MLP neurons of a small language model. Each row is named by its layer, matrix (up: input weights) and neuron, and shows model dimensions 48-239. Each number is 128 + 24 x the weight over its row's rms, rounded and kept within 0 to 255. Numbers have three digits each.
Before each neuron's rows, "fires on" lists the tokens most often at its 100 highest values on Wikipedia text that the model never trained on.

fires on: " a", " =", " is", " was", " an", ")"
L8.up63:132117123122120130126161103106163108086147157146130115090088109125165106108135114133086140157074138165145164140130129115136132150118127140140113094172132159125127114130141109155145085189124136154136101114120133141130155105155142127127130107147132135114120146123175129187114142145156139148101111096097157151103134093084109129151141112133118104120117129132104134132054093134116101133117168113162176110113175158123117140115187128111122150091137098110142122138104179098132144145145087144115126125170097175153110131136113111152093156118144116133098072166132112110151138139109140127

fires on: "-", "ulu", " |"
L13.up709:134093105131106145129086128125125131122096105100154118124116145128143125145119124134124123146143131113119121116158126099100104131138153141135138161140142155179111130077139102107079145157129082114121164130105124111096162120188175112119099124083124139118100104132179147162082119127148106077138153132083123147114136130143154115114130165131117156134131115149148154139114150072127125115154096169133137104136165091133088129150164128172153121178124148139185091140129150116103139100101121132104125112146191131104088133111137157140133102086110142092103094112125107110158151109104157126

fires on: " a", " is", "i", " an", " was"
L8.up405:108136117105073131089135051136114088150157138122106133131114130176121160116147082102112123129147091148150139163135158084119119119096132149132113120149150143105169118174115103189088129129128098168068111120139131118128150147132129133151131125157115136145102155130129160143137151145109137135142143155100170139128153071127110136149143108114098144079136128159095117104090128150129088120121178121108122096100144151163131113104155160110143134126153113126126142156160151131128131150126101193153128151150111136102122134157112119107120158153122104114101165169145108109107108150080130163

fires on: " a", " an", "an", "a", "p"
L4.up598:138181102124111135110080116145118122093149127155079110143156104207139060159113130162120113110105142136173128169195082099129124151160146124127117129139105145143147136158131085131135111145141128141095150110123113082143112139148134111112127183128109103105083118142123113145193126129131091143176091154127132121155149068178092110153109138080143155122123101119106141096141125122098089147136148083082105122092131120130116129124150160127124098126152103107135127119118161115167136129106110102096156111070111143125110138114136132163132141121153114121116123160144118100112146153134132152

fires on: " time", "put", "al", "M", "^", "Me"
L4.up547:058139147140171117121100146117128207128127147134133138128144097072135093123087105155140128139089152138124124116113157136134136148162142144123126161149133122094075100156139150094139151137103110132157087170089099076126127103160114140102120073133125107101182112140114131145122129094145125128148112100106139143125117153102140131101090119088142092132136121175158131105081129115165137138132156147135158172118112134122123136149147124125105114140090129096127132145113100137118115108135122103150093170095088181131165109163124162118164127139085173094093121115126127141144147140096160119

fires on: " a", " is", " an", " listing", " also", " player"
L7.up903:131137091156056152130169109130120134133124146118105082131060136137131133104140110113070127142152139140120134140122115131101172097091171154138132135111165155094117103129087129164122116171132107102139130144144104113163127116128109103130111136148114140149138163140157159134117154129140133104181153122128120180104130121078128120108175133108081129121109119134111153124091140115123143131181161105160177085131130229099170119097146093113084125107108106121158119135114132090125137097099097131142157097164131183124138132142119116153128134153117128129111101177101134117147114127126107152

fires on: " he", "-", "|", " of", " |"
L8.up513:139104149144121112146136171151145091159104153100133133120145114113126125138140104132099151112158143141167181161142121126123130110116118162124115186158174139152097111125141102146107137120174115151101090142148096151137150120170128152113141105161094117135141121149154121124148102125092126129102121174116111127134151109103166106068097139134093104126148130104139097135170163090128115118143104153138121139137108101136172112135132155112124168103147142087108073129091140081140125133099155092148120107119112167116105143115128104139147142154100115113148107152110179095169094126083161097

fires on: " and", "-", " (", " the", ",", " later"
L7.up761:186117164113099102128099159173111130115145125122124131128106144163143109132123147111101121118136143131146081118132124122161142170107135161097138134105115101126095125129128158157093140117139086149122133065110119141132141128121114143146120084131132142136137144101108113159143109107103090127138154143121107120109133096089188081125150152123149126137125144117152141033113126149123121105137123179114111131098122152136133128150129125172108117176113130129124114151090090122118109153117146097124127143168171149126137124130168146162097144119101125161095177127143116112129133119152197172

fires on: " a", " an", " Japanese"
L5.up406:135164132129145138098111096113123131110111165120138124087111091138133163134101102161101122129182113152129133148144112146102136138132142138139113142133138141123146083168109106116141160107090148133141151130126074102161123156095115114117126122150121140172109179125154172141120136140148120072119130103117161110172099126087107161087151094093092110116139150153145082119132124138102116112138157123153109117165122169106133082148175114123137105144117128116132130107159143109104123145094067157109135157172099162147108143175136121157112116128130126140105115147188123114075090122070112125

fires on: " of", " to", " or", "ing", "s", "d"
L5.up962:136132171098110147144148064145110138171095130157129150117120143114155094164141117114143159132123100115120121151153154114135170110122129139142131160133101127141130138171088128178069139159147127128127120141146078108149106170068164142130110110161107162057089101107176160149131114104147129161106148139111099118128106113166143127133117154164112129180125111105134152123165147092130083170155113139123124126111121107149105105142103089129102099139114148132138087105130108155120092108117146121157111083133125071098114137144127115149140095144120155159086127134125200098160109153169127112

fires on: "-", "|", "\n ", ";", " +"
L13.up721:076145127106120136114135130189135129152116097097159108105122144174087145094169159144128138115158121111095149151173138136128160146141169148108073108089153174129125125122106130164141130099156135125124116127101141164088133110169142132138108097127097135115120107065102135124121117146085092153092124109110143134107171157116132121144059139120157157100115140126125119112125136143105155168163123157158131112102150118121116095144159138157090102155119105114138095133065122192133127096131130100141108164123150132145132120100113159135142130075160145116137134119115116138147111132089147164

fires on: " of", "ing", " as", " and"
L7.up115:142114139135095120100139097121102126118127152147136137116116138073162121096116112107144113123096129097101127120156156153157151148146155109133183141159123114100142125148134118158105133153123142149132101142186145095116126118101127139099130090105115148122112106156126104132134091073136098163086075138142150146092123108079115127163121139119117130177120142093157093109141133118154152169182140162148119111137151166166097112130135111133119116171175171097134107123137104139110110121129095132146150135172124135141119105139111132170122110119118114143133153146124109136117112120127110144

fires on: "-", "\n ", ",", " (", " |", ";"
L13.up323:103102132103137102090160115194174116136147105066143126130107122149096119092149143151113132130108141158109115128168110118135100157119146153098103140088138169109124107130105110148132099143105125139146116138125089147106147139154129118149120124127121148116147122069134132147117116091092101147122153115116134138110178106137140101110109144134101130119148125082135140144130131131112126127136144183183111120085145150089108105106160137144116135148147137120164115136047129173133120128150160113121125122126181153146133145102137147127160104119139096107111095138157130114170088142087156144